config.toml
positions = "rope"
lr_mult_down = 1.5
beta1 = 0.95
decay_fraction = 1.0
MLP neurons of a small language model. Each row is named by its layer, matrix (down: output weights) and neuron, and shows model dimensions 0-191. Each number is 128 + 24 x the weight over its row's rms, rounded and kept within 0 to 255. Numbers have three digits each.
After each neuron's rows, "fires before" lists the tokens most often just after its 100 highest values on Wikipedia text that the model never trained on. A number after a token or word is its count.

L6.down406:141104149078171174123110172162148154143125117145121157122110137136071132114148127097149156109137125158112129092149136084112137124190124133142110124106091141086133127119068122087142095138095099106114125163114114131094135103111150131143133061101156096120111132092195113142158143097163140078115156134135123182130121118137096127125123178126172123133103150099168154117125140156172141111138124111129070068130130124130148142117097125119105124117096145136164137110112166133148151132118166148110141145088125091157142106079149109101087101163157108129092167139149160111138166136113095133
fires before: "| " 43, "|" 13

L6.down322:115114137143134144101104145179127171076080104120136129144149119125108110095103103147169167086108132128135099131113132155141113149111088113139127134147081111094130125150145152108152111116119162124113155138144101102100108120113108113081164147125095132130081068112168079098163179137149101157114104103116166104168111156132142129110155120082094117092130146115141159147101131044144137112114124144126144125116145112148112147141104154109125184128141108143134153099080139116080124112123080103128155129112117131150112137127158125086117137115154132128155093124094149125124138156134126092
fires before: "\n" 66, "\n\n" 9, ". " 4

L6.down763:188134136142146139135125124108107129102181069126148124109092171172184126133124100128107086117093149125148114153139114169120142104101150125112092129155097117122126146101149159165139163140151138116095106104109185126174154106153135124138171144143107167135120139125142115159186095136109158144151112139117114141117119116158139142066117145098161151109110147113131110137126105144159111132126157145149149129096105126151130123114096149115085145150128161121129103138140148110133152071106140122157184148135124139143143107130109084087133105110169126172132156113117152096149142125147122151
fires before: "s " 53

L3.down637:106121141108172129112159109134116142149134145144144114144127093098127160111123155155139136160154163147162124149136133118146090167142136117154157132093153137122117122122152104120118135140103100094099142106095112139138097158096112100184122098140132154115163118106113112114130156136107088145159129139121140157110162137132125150110164113102111132151101165125198133130150115074116124094119096141122092136087176108137099133123070141177134128142169140138133136072137124134127182134116153129126121140106117113148113119069129084133140116098129142106199091160160131129111123094132108116
fires before: ". " 34, ", " 25, "." 13, "==" 4

L6.down1606:119137154121134127153124144123140150086135116080121197181102099164110134083107168094095112112109120165133088125104164118160143109134101150124146097107108162128102134158099166129156130117130152131114139082123101161156078101124133133134111110137178134129135108190107100099168150087108138106143159140151114156172115138155131119129138110114117141128064097152112141085161110111143156110133129117123176126158095104157108145120121172164176103127158116177134124128145142119119116144136138112087135143115094185119139122112124102123128172124114110129168151129092100131120131116180119142
fires before: "\n\n" 87

L8.down788:146153136108180131141127164134110144142178162170127068147123148138110129155121117101132116154122150113135094135110104124120125098143121134153148155138130125134129102159165120111143123125140075115141135162130154124121088129185102113155105107150103129071094159094074131082149164111116092117111099091085155081112111135120103141115119119094130109119118135121084162155125127098143104132179141174129143148092158121121140149080104132135128131096141138120131125101135140104145156182135112137124142142100145139129135175110104127156092103139122155169141114142127130197106148116180138113
fires before: ", " 32, ". " 18, "==" 11, "." 9, "\n\n" 5

L3.down1716:159153109115124134081131135123078123136117141119149124051116142133141103176076145121155137135096173132158164127152128140108111158144140122119136153134140129153143116133092089127111157118130101142061168145109145124064090159146190149154130142144164143119117154121113143127118129131135125106130106139105129128145141141147107145123111149157133145148121146134110142133128086128122139148071100178162111099169114095174171132137106162144153102152088129149066126124119103143129152089148142127141134161132144136152109110086159102138136105136171156116124098129112112096098139124163134183
fires before: "\n\n" 19, "\n" 10, "05" 7, "1 " 6, "3 " 5, "9 " 4

L8.down684:133117140124140124168115136112183120101146105128121145063088134140140139151135123157126108114112126147126123139174143105088145132073164102153127064169083094132088121129139134144128130133189119092181104083100173106101115090140172132116141127124122148157170117134095136165113135120137123119105149086163148119128104126137121134099138128134124109075078102133169116142140166124109118135104112111114130127159108099136139074117162129130130125138142079110087116134088178097129121084112136122092122122152166132079154172129049103133097161133098146124124137143137149111123142159105154112
fires before: "s " 54, "t " 8, "| " 7

L6.down924:097129073131131191131161132169106111128132134105114129142156107149144139150133134160115084145136112144120083129104131172137154107169129147118137107133076130133144146127172097100141100102141149174128131130159124095106134117117111128180147125140163089101131116140107126149138146116114128123149105160117100072135115114140139160133150116099142102111134110118096101151104133119118141132160157090133084134099142151129136129102101134101132195113122147149104147084165168125118148118109096171115150122146137121114114099126125129131106102100101173114196120113144145129132134120108148103
fires before: "\n\n" 26, ", " 18, ". " 12, "\n" 10, "." 10

L8.down855:143154131152117103148147139137152091167127143175178173126146117101082107115126136139168143109125096146152125125170098103145096136132132128179105089075182098107087135126142114138138185163115148109132147138107140149138097153132156100182145147136130084135091131135099141108127134139098118149091127114148163151153132122105114139140138082165162112107091125137127117093130167101125133118111143108117107118113124113109130151134128103180109082089143124151163084139071141114135126120119142112106133128097145177092092132131146117153144097108082144108166130161151108146109142140142129140
fires before: "| " 35, "of " 22, "work " 5

L3.down1426:117104146142124119120144161141159106148073093144123104140084137112130085136113117090131164141130155152169146146146112150142149160104168138146118138105109120106129123155148132112145136105105097116152120142139136143124119125104144146118157128134151095124122142155098110131125089129178134098124084123154120157103155158126099155142146159116138114092112163120135099122146123113099060115099091141149146152160128111094141113129126117131119114139117170131124126128115110125142130125120122134111144111104132160127122140130130122129107108127115127127135073130085101132144097152103101185
fires before: "\n" 79, "\n\n" 9

L6.down512:117144139147114105131112170173114127169117110119097090096150147129132142097135120126148111101121082130123116133127127140120170116147121156136119076145125093092128160142126147152053129152130133123124130079139145125101100120106152128132093160149085150113130121179155140170110128157121119183122122144125131098148140134120119172132150085139101095121139135135133100134163143105136156133120134128125123104093119124166128154137134116108173113085115116112134142086145116087138154174158147149129153116160118176100082130168125149132172114149133110132168126124124153125111133129160121134
fires before: "| " 45, "s " 20, ". " 9

L8.down831:158150116135151161153138113096144107152135196179167070116102121122119151125114125174152143137158134086114110127163107117174156098133119092138109103151134152141092136148106118118141134130125147141176130102150133148110115120152152147140139139122154140117122148143075124091107142158147108125146155122111119145095135121100127125121098122116143101111135113100109129180189127128141131157105157144151146138091123151112110125159125109133174074140161063131114111156129134115092146101143143161170145097135085084105188127143090150132119091172161188153079121120128178115131110147115136138
fires before: "that " 35, ", " 18, "the " 13

L8.down1610:135131183105171130122127113111166121142138151098157134139177056133144149114142082126132101098101126119116087123140142116116147149151113127129150157110095127160117139124116121122095165150151134144109127125089143114112115165104136125116137137151158134155132147102143087152143162106159156109150108122083199146129126091159171098089170110128145121129105138126123156120119113107136170156134143131095167132151085099193133122116100113122128115131073157151070154164133156144129087118135114142104118112141138149115142105129131106113134105098154139161153148137129141130127148157154144167
fires before: "\n" 49, "*" 16, "\n\n" 13, "\n    " 6, "1 " 5

L8.down695:147106147130111105159125127106093124112097096136161124100125082158118127142107097097089149136119155138121094123129116121174119170124120151130155129155144135154116124109103156113106144128132118113110114121122086130124107111129116151118155091095092104118092082137120166160086151141128144120122114181167108124168123144099154136117122082101120093091133125119130100106144153153126120120139073122115118141083182119064129121139088128170086117146157112150119063111104116128117138133155123134107137136118150109151165126115159143123146164139134106080146121154109120113152126118091124137
fires before: ". " 17, ", " 16, "in " 9, "and " 9, "." 6, "to " 4

L3.down945:105104150119152183117148131122156163131103190118140135111103133133167145135160123098090144111135093199139092142117141123129117108127133118087159116150095118121140124108148114167154123166173164184124130149202136126170162081101136096123114095110122135122116107138084096150125110120098092157106165126185125127121158137125132134142148137121130127106138100097124122101125096081120113137145102110132102126123128152129109136151110149129124161166156135111109085132130163153158186090147091110138119144116127110092134141136117103121170108149102121107170073125168157106133141115115097125
fires before: "s " 44, "\n  " 4, ". " 4, "er " 4

L6.down1049:140132144107122156137135107126137207136126126123130162128129136132134119166134119139177119097152116171132174120132161159127085152151125113104137117122128112118115130098118076099107122092118152141118128104135121082113139144098132108145133082082135135108142122130161131114129154127061121099178167110150129121114130165112104134122126120117122151151133105121126157140137134136116118117135139113164145116061175117124089130098122069160117141114142127146150155121138127147139120110092152140171171117158115132134176127135115148101145103182176122134095104159121132134101107167118143180
fires before: "\n" 48, "\n\n" 36

L6.down1124:121124190115116114109172129138119145141102104143174127105136131125122105129106081088129162114103131183144174121145135104117114118147100118138128142122136103116192133113133152147106115147160140146157167114059134121117139131095120170098148131094147121113149151166154147125129138132134151149133094138101136126074145143125117105115122153138152109140135143113175103145138087131143146121116114119170168152106127106132128111118130131087115206124117111128128183131145118138137130098149100129138123114107107105154163185124155121132100083134155171146131120114130163105080139101115119170
fires before: "\n" 91, "\n\n" 9

L3.down1195:138110122111105139098121133116132151127115144126127140114158169109140121148130133101080106119152094136149118145175160115111168160160150044132128123099096148166149135113113094147122121108164175127081148148147101121089181158146141120135117110057108114184138105105100133146154099117134137129120109121128104111123117146174147112121085121152148127161164129087097107154127151180148118164124143142158113131112168139124113153129141124128145154138135157118157162109118139122160163153138100095097135143125132133109125124108123132096141165163093115170183161142154107166156140098138141117
fires before: "s " 62

L6.down1784:111123146114089116133145148148098145073066108129110124149116096116142114133138094180150108152154133171122128116146154128138102125129097132107121130099151108137146140098124082150179136109114146107076145132108114153100114141140127131134142114129122084140122135083158079116106137123070151127134116146130140095160121131104154127108173147119145102160108156136169118154080120111174165097093144115106131106125153126144070092147162099098107134108118118108144131140116125153112125123144135140086092131104098100185139109149115112077137133097141149117170130132115129169143123166129161163
fires before: "of " 22, "to " 13, "in " 8, "on " 5, "at " 5, "for " 4

L3.down907:135090157166164148120143104192132139076120140134122121122151111078127108105116092146120096151144115104147141134125094160081132156127140128121145137099108133158149145134129144113079145134103174117158118148146084138077134146087135093190133136130130159195144137150149147144118092127107139129157083159102168135175138132125105135146112143110175159116094138119131106142171074091128115092138148094140153168109137120156095118082098160124136126113137142129107098123133122146126117108117130107109081090137131122130095104132087134130143124145078134134104113098144121156154140108111095132
fires before: "| " 42, "- " 32

L6.down927:171115153157202108142128114110121111143105100085142129125120141123140155100129095126136124134118083113127086098133156124072080106179095150141125139163131150097161122127170138110113125133164116125094106175122175116180114151153089091121125144080151125128140113115123132099134146133120129112140129139104151149174137141145132157180102128110103146109140125149096119103137117097142104085177090112147128128155108125112124158101128125134118090102132140140070134121119157128150202128155156116097129151102141081150099092128136159138109123131086136186101155132147135151130139089131138109
fires before: "| " 50, "|" 34

L6.down777:131110154150163084104128128108138083169147105090130106108110118145134136159118120138166115124071165133127103144126117138159125164187104129126130138139094143147104092114114036108138118143141161127133178124123107144108098151144100123125096099112137105108100125130131138113126138102108143130141151111118066098149127136145100119175165100153142111157105119120157119138103139101136186123146093124102142132137157063160142099107055131080139176097108121099097157094150181171137118108135132122157166111128092174159141154117153145144133172125124089138133100145113102121117143152148121077
fires before: "\n" 78, "\n\n" 14

L8.down585:153127112108134131118141166138074129121188133187136155154121125159111110174150091141167122125112140103134152157169161130160113121155115123162134117087158118162106150133186105134115101145125117155123068172150130091176138133128077172098163153151075139138092136122116154144106104147095151149141137129149118131167116147144148129130117128153140099127073080133149101123137125120092149151105162138122082108086136142130145086111136093133089152154141099150142093121152148127099101063114147112122148141154120151110147130135128096150110146096112151114093099126140108120147143076096158095
fires before: "| " 29, "s " 13, "ge " 12, "nam" 4

L6.down1486:144137157100159132158110120084109121150145083101132124082166135123100131088114154089126125151133136093116108125143105135140119154119128147123125092116147130174143124106186129099124109138130072104126135156115134154113114152142117087144148137049122103146136121151125165158091104104092116118098117113080124138131084123146165110160148117143164155132099102135114166086107145131098120114110121116114086128108156119192155154154115187155157115130128097163116122095129137135123159151159071147141099138099107138127155136105103137121139130123184138124119152088094106132151100101102099120
fires before: "| " 70

L8.down1173:152118151125124087119192078142117121114101122122155127118081137157106156131115121119146147154129119159123101136110127155153142123160089137151136148104107117128089132166137140109172142152150133146174129176108128164149140129121114115166149112116118108111147146112137141096121155120104118119135164119124129127091129161084118113127142191114128144129119120146139105111119114136118121101151125097110129105150135119109105138138123127110127128113144096077125130127134082148102142116146166126104176123112137171089123122115189151143108152127172160126179111125143161111150131145139069150
fires before: "to " 20, "in " 12, "by " 9, "with " 8, "at " 6, "out " 5

L8.down1690:130155154116139050146147135129161138105103122132119147072126100105108162150127132079118142160141141148168112144152133146145109154104156158159143113125118122105100116140209131137151121129137143134143108117160115147171149124128168165171140134150136124155117117117190109134147122140113131121119150142160159178125109125120136110114146134124169097138191079153122128103145116164152104116127081151132154160093137121117117114154083113157158150167162109124107078109122114134121154130115119111155081137138110139115141131136131084155164118128123148113157133147107165114141111124137157137
fires before: "in " 17, "by " 11, "on " 10, "to " 9, "from " 4

L6.down1337:125139122103133125083112119107118144140130102128124151095135138136101148158136121140131118144121107108129196153092091130109106114160102110100134142180152132097148119104146122098088110082122158116158125117096147152095140147089118112125164150122151137098114123108130118115143113126124095095143123129101166139125137109168125138131113104132123154089151128116131118174132114118139157135110138114170147172187124111099129129096116170158121114143120137107130151125112137122133101127156117153097180089139160161088129108118119117134159155173119153142132119100137121121119126079108141150
fires before: "\n" 29, "the " 24, "most " 6, "| " 6, "\n\n" 4

L6.down760:128148169122150130114102179163156156126091137111123119137140132093097158131138147131106120145119125161125135130145120150135126142143118107118104074108158152137119098126111116123134112102105132101115128134134137112137147149127155080117178100137108106149131111140120159134147094156180145148090162134177143129096140162135082148117102168116138127106128123125132120130154102155096133092136132138116104096123117134147091101109110102166106132124096127130075174156121108065072075124100133145131117140113134120098121088132163151129113118142089143162120126137149145135160094096125138161
fires before: "| " 75, "- " 8, "|" 4

L8.down271:103141095126086153122160172133133139114123136108118113125139132146108128147145145135111096169121100088160115115092143134121137143131170135148169111141127113108107119145096110105135133119138128131121117150151139122143171142112118149089149107163127110143163161094120128108143144122110108094107102101156144149164117158138145183140155142155129116076151097126134158119125199152089132141147119119170144143133144148124173153130140162123081115090145130114120186160175133152121080144124126142103167110127118130124111104132104111142129177141162107153148130105153105151117122159185167139
fires before: "| " 45, "|" 8

L6.down708:135084096144082128117139107175092163124106167128127121150105152140093053126106143150165116117098125144098157129141142144128159178158092159153155132131137151163146127145168147085095120129152155132187115199083121115104096135109151130172130121164156151143114129144087107105161124123121125112128139100135130106125149131137115113161149103075110094151164126112108087098128144132136112093142137114123139167079103109087098139115126138178128158155136143121108135106111135153135147133151077109113143116120126139104143119100112143116115154157162154104157083149097160192181126111114130107
fires before: "\n" 49, "\n\n" 10, " " 9, "." 6, "| " 5

L8.down1243:110149096130158118117113136139114123195137143141144097138076108139148134146142093107151162127142143141092112103084084107146123151164119149124158136132098163126132124164139129129073128081119149158118130101117141124123159143134110076135119135103147116143176082122125122100085159133145111107107140099098154118136116112111164104101134101144153112159120131150133125106126114114066126119146111121130118124141133160108157098107121147145144153145138078111111136145159146120144167129122158143122133113142144092132155124132155120147121136155128111128112151108133130130100135167129177159
fires before: ", " 39, ". " 18, "." 8, ")" 4

L6.down1665:150115160124105160104121163149115134158114132140133142157094160142104163107126112193140171120090135113119168114155209153126127135142125121127089185123115115129155141128089129145123124143107120118113151135041111069104052131096098153122146151122094139091159104098102104131127101151129134129137146132118125124115170080118153128128117134091120123148154150108076099127124104102161143142075128161150175124108125115131153153133097126110142139121130140144104121125093130130121118102145157166143141104089113155159146119154106117144109102100143129114120112114154124122103117134138122140
fires before: "\n" 86, "\n\n" 14

L3.down966:131135120124156139111129128140103108118105130105115132165154134159133131148107108152059036124097116112144143104174140153100124104094144158142127101113127125183138104141136096094143073145119114119109154189145140111106157113142147141142156096136149134134146148118137131115146106178167092183119141125161144143125135130115139151120152191107120124180180125143110093150139127124106150164127117133110144095108144132100158136115122132117097119132123100107154149115138193077112129135102122088118143114149133103106115102111121101124128113192139107156131152121141133113128165138143129144
fires before: "s " 58, "t " 9

L6.down1135:142119146120152115136132143134142122145073116154133131147124139120093152172130124130174102156093155166103150142152166127119078134112122117139131125105132132106157128110159130131104135158138161124155136144115161099147093135136123097116099140154145082122163109143159197153130152146110121090155136079156111159102134117128145134171088125146151103149137137111147137132099138149144143132186115107111115103163103094180121113138145116120126144146094142157088171073132104075107109138142202139112087112136154138107098120134126149153136138139172112133098143151179123089076112143093147102
fires before: "|" 58, "| " 25

L3.down1482:119128122131116104125098137147131139149111177110121113178125123126123132112121130152135166109120118147126129105139132120138088184157153140124196114098086126136132130137136097116170108146136069123114126159128101154138091123131135155157126110079128158124121156069124117129110131124160114147130145092100100154095163145117147150077184110092118110176171122079139100140111067087136099158149101131135150109146129145082153106134106104151098132127130108133122180123163160138136164177171120113141095115146109141137111128122114129120140144114129157112109130173123136129106136113135137156
fires before: ". " 30, ", " 29, "." 8, "\n" 4

L8.down456:094083135142120099166113140138103108140128147142136134135104117109126094096125146137136152164104145152121109098144126153087147084133112150126124133140106153110199081116097109082179138122106143117101116143113131145097119110110113111145118130113167136132132175121126133138122138103129116134100113132110172160101112138170098129146142106103114132162143097144110128136117122126099135137111150115127117142123141097142114166081101151148082134144110150081119150188103146149119153126135157148136139131096119124133158139092123131097098104090109150115153080103182111108158118118126129114
fires before: ", " 19, ". " 16, "." 15, "-" 5, ")" 4

L6.down292:124103121139119147150110129157120181141078085132129108133092148124096170111142140166136107131119154133144092176095172058151110116139113131077137037122116125146143120136142129154132110142156117109129135089113142118114130123160153095121122111138138173112148122172182171110093123186122119146137152150120150123120092127116146147100116079099104104170132118126105142180159125158145149158132150082166096124137103078096144145165133130133146141107158148118137135106127128153137110182139111168112100139077086160089091152114125137090104169114098157114139151149161153107084138149105145121
fires before: "| " 55, "December " 5, "January " 5

L3.down293:085171136144124135082127127130094122114154127110141166150098136100121141101093121106144124161129122104131114091155131153141123107142117168163133103136077127069144145157113102138097112133116137164084146156118096106142136131121148100108101161161106123088133142148126105130124157118147145109173124133118106092105124128179144146112156124112115117102136080103095117191130077119138112090149088155142105141111136124127101125116140113087173134078146080087107121135100134132100126119130138116114117100116112115103127096127136122093108123120119142116145104152103123143120102144131177155
fires before: "\n\n" 31, "H" 26, "\n" 14

L8.down435:138143130145099112124161102160106072137127128160111119119107123093152118111136134143166121142115112115143160135135083119140127124145155123111139145153117147111143125147145156144139073136158057098088137083122130160147120151121137135135093106121148145095147119124146136097064138121111131142172124121093133159079084166139121169152154119078092084123162132156102137129118132145080063115147141114150123110107139102137127146144151106123111118089151130154095123110175149095102119128151118122123146112069122118153101151105155121125116110129119153115171110127139156100133097075131126121
fires before: ", " 36, ". " 15, "." 9, ": " 7, "; " 4, ") " 4

L6.down1188:169119151160111170122104093123167134132132185161131149134098169134142131123165133146153089120114140076106132156136115170151080137125172124133153129114138137123135068120176112110119131127146133143152134150104150160155111166114172120126171126137182171165135128122118110084083145144113128130136150156144139125121088067146115143161129121096104091117110121159118163156174129145116147102110158118127143134161130110169163144065134140110148103107148119127141125109140129119106133140154144100169133151111122138114134125149081122151110134115130117186137150094163174129130179139088119107
fires before: "| " 33, "|---|---|---|---|" 10, "|---|---|---|" 7, "|---|---|---|---|---|" 5

L3.down1344:115107162139134121132156095149106155140104136125096174152131095134099130127117093107164181112146127119130118136148127154110147136092123109175147125125152133137164139093102159125137120140155130118108139140128159128115100125078136082138141096162132120101151083123188130144147154133140114149155099146109107110123138115147127170142117115107158116116154096175159124158109125128145132127169135131131087097144111155160120116158110105135086102158116103166132163089096111130114144127145131156103176148119136137167133131128157087096104127083091178115132128118155169152155122101121159133
fires before: ", " 29, ". " 15, "." 7, "(" 4

L3.down255:134115139125128140113141130118108133103136090085112137141138084101131125119105131152164178129172122101153122104146158148083163164169094109161141139146142109142133122133117071171100149094134160062136130111174102098155146125163102127121149145133122126142148150142103111153137132124138151143149098165113141131090144128079154200117122131117137085161099114122118164152136089139123092133096131158162114061122132096108092102093108103078138107145101134122097161164130109106081112157147090103121119161116092132116117117121121120176111118163134115128151116148119135142112159150110131112
fires before: ": " 19, "\n" 12, "; " 11, "ou " 6, "\n\n" 5

L6.down881:196105103143110128139141097107155145097133102124126148142138143093120141158107157145147111133113118107135127108132129151092145181129125096154170120091138151145133107176123110125140135125062128114150124123134128071131187117071101114157104123126107132164146117097147122122120125093122194152132119128128131113140131125130168135142180117150175121137097133120100131153112111131119137153119164144119143108106155143133150115109148147135095145108075162130123139108138140135113185159155144112117179140091106146131138140171112124122153091102104139179127161125168160130082133144143138113
fires before: ", " 16, ". " 15, ": " 14, "." 8, "; " 5

L8.down1349:164111107121112137166130147119133146119142126112118112086121111136129125116112146127127121137135154168122118102129141145129153131162168099153141091144108091145086127123109146169119170129088131110129111129143103129119148101120110115119116114136113145138076139128151120151149122136127127096099123154138095124171130120103121143147146122112078116151121076153078167115080158115090118135129158161135113116103119097150132160093142091121078093130081076135133120115135146127119126137146149134139135194106140156165179106144119173118146143146166079116119161111099155105106184111114099145
fires before: "| " 30, "- " 20, "the " 7

L8.down1168:113153130169096122186159162107129128103125124120119115168152105113170123100184109138136122101128094178143103117139081148153089096124147135123160102156140119136129125103127146113163116103147161138095127136143120146120138097109098122088127150093131108101123110147139113163099108150148133106163152094087108142101075163099160132142114140063139151085128131157128087126123144101105141151155134132130157129082136116097083111079139077123051122098115126151156108119141113080142175118162104116169092093083113130180126148093162090144100112112119172151122115088120173145132141122088145142
fires before: "\n" 59, "| " 6, "\n\n" 4

L8.down821:129098106172154181116105096129122137143113118158170136209079115162143111122132171171146174138139130127127113113153135154170107122113150133119146087121132103131141138154162113107135156115107171139134104123136121130119131146102111134106099091088099158145151129120109127100109114116102141112141138140146145140114139129120126114162150124138150103173111154156149107122136152131115147132179139125131161150105165101151136146090135101139114102132122126144103103111136103136119086116194147140129108154142090123146134139140114148112147126115125220137118122185112127119134124116136096126
fires before: "that " 46, "the " 10, "to " 9

L6.down1628:056178186119135160096120112134119128126117120128123154144139061148127118121142096141145128142119167144127091113146134146147131134122124128134154167103153135114138134162094114079140092145132082118115174138162166122120114151080108097137167118118102071105135133097131137106158154109126130123145110118097129136092122114165093105107108113163159115141126094158127119133163069118150155144115117141105145134105111130183136139116155118132130099120138132110119134109112116128116129144145134152110109110137126122113078119106122125112128107096064238101179146118138146156161101107140110148
fires before: "\n\n" 76, "\n" 17

L6.down731:122096123144088151104163141129127129095109148123116106136142012126145117157105163134110097091121157143109134130143154124134137105124141129128127129109137126150099169112128152150104154154128156120127120125091113131152094092138133111134130130134131140165147175103117129109144106135142132136141102175124099124144164147120138090133141160134118132146134161134112124116144103094132091146136140168124116126178143115120105150136103117114089102106107138151086093100170133152155107122139104075143127133111137147128153146121113101158144156141124142117119151134153129094128152127138128100
fires before: "\n\n" 30, "\n" 16, "In " 5

L6.down76:129186126123124121102163104148101084102092132102140114150098086152124116158116145117149145118162118130140156118089137150137139160138153108149168138103141164146116137136119058143142123149130148074104114088125126117136103126106153150119106088116139125102178130080129135118131125124118060125144165096097190095113124161137096133149135114101147151145135118133119148106139123129156150119167143132108099121116146106061111108117120090160145086119109113099118089117143146115137143149153159127117126146105078129133141101075128117129146107117118145098188133120122118142120122159110135159
fires before: ", " 22, ". " 16, "." 10, "; " 8, "\n" 6, "\n\n" 5

L8.down733:156122103105126108132097101171123107122142166155134142124110126160132122110154113133144117084147160143110099112124122066142123140118104107125137137091161108161167134117171129136159140154128141134178122129084116096123099123122117110129109132111129136116147104133125143116076148133107108104088098127079164120141154138121166114141093145130136150108134123138119142167162082113113113105109130105135135110103160127102131108079108119158094115143133109099126089141172128135117122151143128157089138152148138123095100099114141174152144132134148134099100158143148103116101106093131101139
fires before: ", " 28, ". " 22, "." 7, ")" 5, "e" 4, "a" 4

L8.down1144:151121152135172115112168130096139093162111120098141110113148138111102140176070159104135136175129118147059166122161049089130115123132133100106161129130138148142102120142173120088107101121130153146148150129105167137148156159131130106105118137147121173096097171164136176149157130110140125125143108138124112102173172125148136111149126145136084097108133097113120141178106162185127177106165162094128112128117132094166130130092107110130136141143125104117122143133080153132122134149152114125111134147117131107154136120111123113121145155113132098157157092130119096122138151124103165114
fires before: "| " 49, "–" 6

L6.down1443:095111141151165158124156110087102133134130151117184150103122108111097115126181095109155147150132116083150137141129113127143174151164125127135097148173150106131149077109142089110108091109109137164107155160136126182092141132101116134120172093101151081091106094079124157107096134147119104115106125102099109089144128122144095094137135074121125133134101113166104111073099098136146135132123124139109124115123141119157066121122115142140119152131153121100110109109174128080146116112157144174087093118133153111136123149116126098075146123087134140109142122127115143144136143125135139082
fires before: "\n\n" 47, "- " 8, "\n" 4

L8.down1329:101165125171103132125111096141100142192136107121150136104110098128141107146133167129133125138138116118090121091101114143128127130142106121155099119136170131140139118164146146119099120096153118141155108165168179160162146160120173133136165137127130108159126118136135146122123123091157131108122141107133110147188139131093159088135093151147166118117148153143090125087140116129119138105151108142095115099158123128143154079149127120147141167159103148166122135138109127094101129146158135189104170157096094097147182136147169121158152164134122127109107103122102181134113121129146145134
fires before: "| " 73, "household" 5

L6.down676:169113124123136183120087137149123130093117178154121134095155112113167085147123141131180144115146115100063104157129086138135098148133113128116136150116115144130139139142160081113112161123105131159096117115102141120113195157086124133128183120130115130134131105160130119097107150142119093137108113146100146138103164110167119131127101119129145133167126130139131123112122104096126149121135141135119086131129130125093084102156150079128117162135154108118126111099113116160136162127115164105091149075106116133130139094153142123149100129132112128171140164116116119126142165143089170142
fires before: "| " 77, "|" 8

L6.down1010:101109142156168137135172102130159119146118109153137121129155135118126169081113063138126097130112109142151136089128110159118123130118102124119095149099151107116144093128119127169162132125113120142175088111115129092154127159079119134128148141117122146121160128142184106127093153150117124087119106094104158146119096126127096146144154139162120110144127114117174116115124102112162078121121153115061097146123136107110132130066115136115093126145075149145118136087152117081094137111122146105080170130135154107146156138152132154144115136145166125139097132171120126108106126134157176127
fires before: "| " 31, "of " 13, "|" 12, "in " 4

L3.down1272:127116078120121118095136144111133096151113132131087071097116148137150119082120143177106121136153095115146085125114110157104116142138149183112168142120080129108134102160118136115140119147111163142156117157115095119144129136114169133138110133123136114136130157086101110159144142120113129114140102093093113155128124127158132124108157107117130085131143094102114143150160165148108146117161103143127148127086157124116102147104115135138107120104118119108112130102144135100134131105172118133167134144090082117166140122129118140155160113066109164084157075145116124111137141131143138154
fires before: ", " 18, ". " 11, "\n" 10, "\n\n" 7, "." 6

L8.down1230:153127104127118114133140068144144159117128076099121119113083123117145082154109110151164138122125124148128162160117150138133144152124099146132090133111041118096104129148156112176103091130129126111126096133094145114160167149085102169149140112129094141151178115128130113105174098110129166143146140164137110125166154093093108102132102117130143136116153145168111133169119134133140124136106099099095143062132136148124125088103143119131116121117127179121133095150167119140106148102168096097108099129126117150160121121130144112095146134116127160137136107096134160118118126087156122151
fires before: "by " 53, "le" 5, "in " 4, "of " 4

L8.down1720:168103146084111134127127127162116084102109129132160111169181115099130102123142119126165103113146124115124127140139102111135104165174107069110140145111079086135129110164172119094148168120092137078136135127135119137134105172130148131165119107115126123140138138117144144090123141149157100159148120169106116097145123141162122112132113157141148110094156115133130153121142121105113086129114140156060136125139134138107094091115140121151182133129148082133117121119086115162119118147149133152144123127136121161088130140164146117145097107126131150125148122155147159136128153108125110100
fires before: "| " 38, "|" 23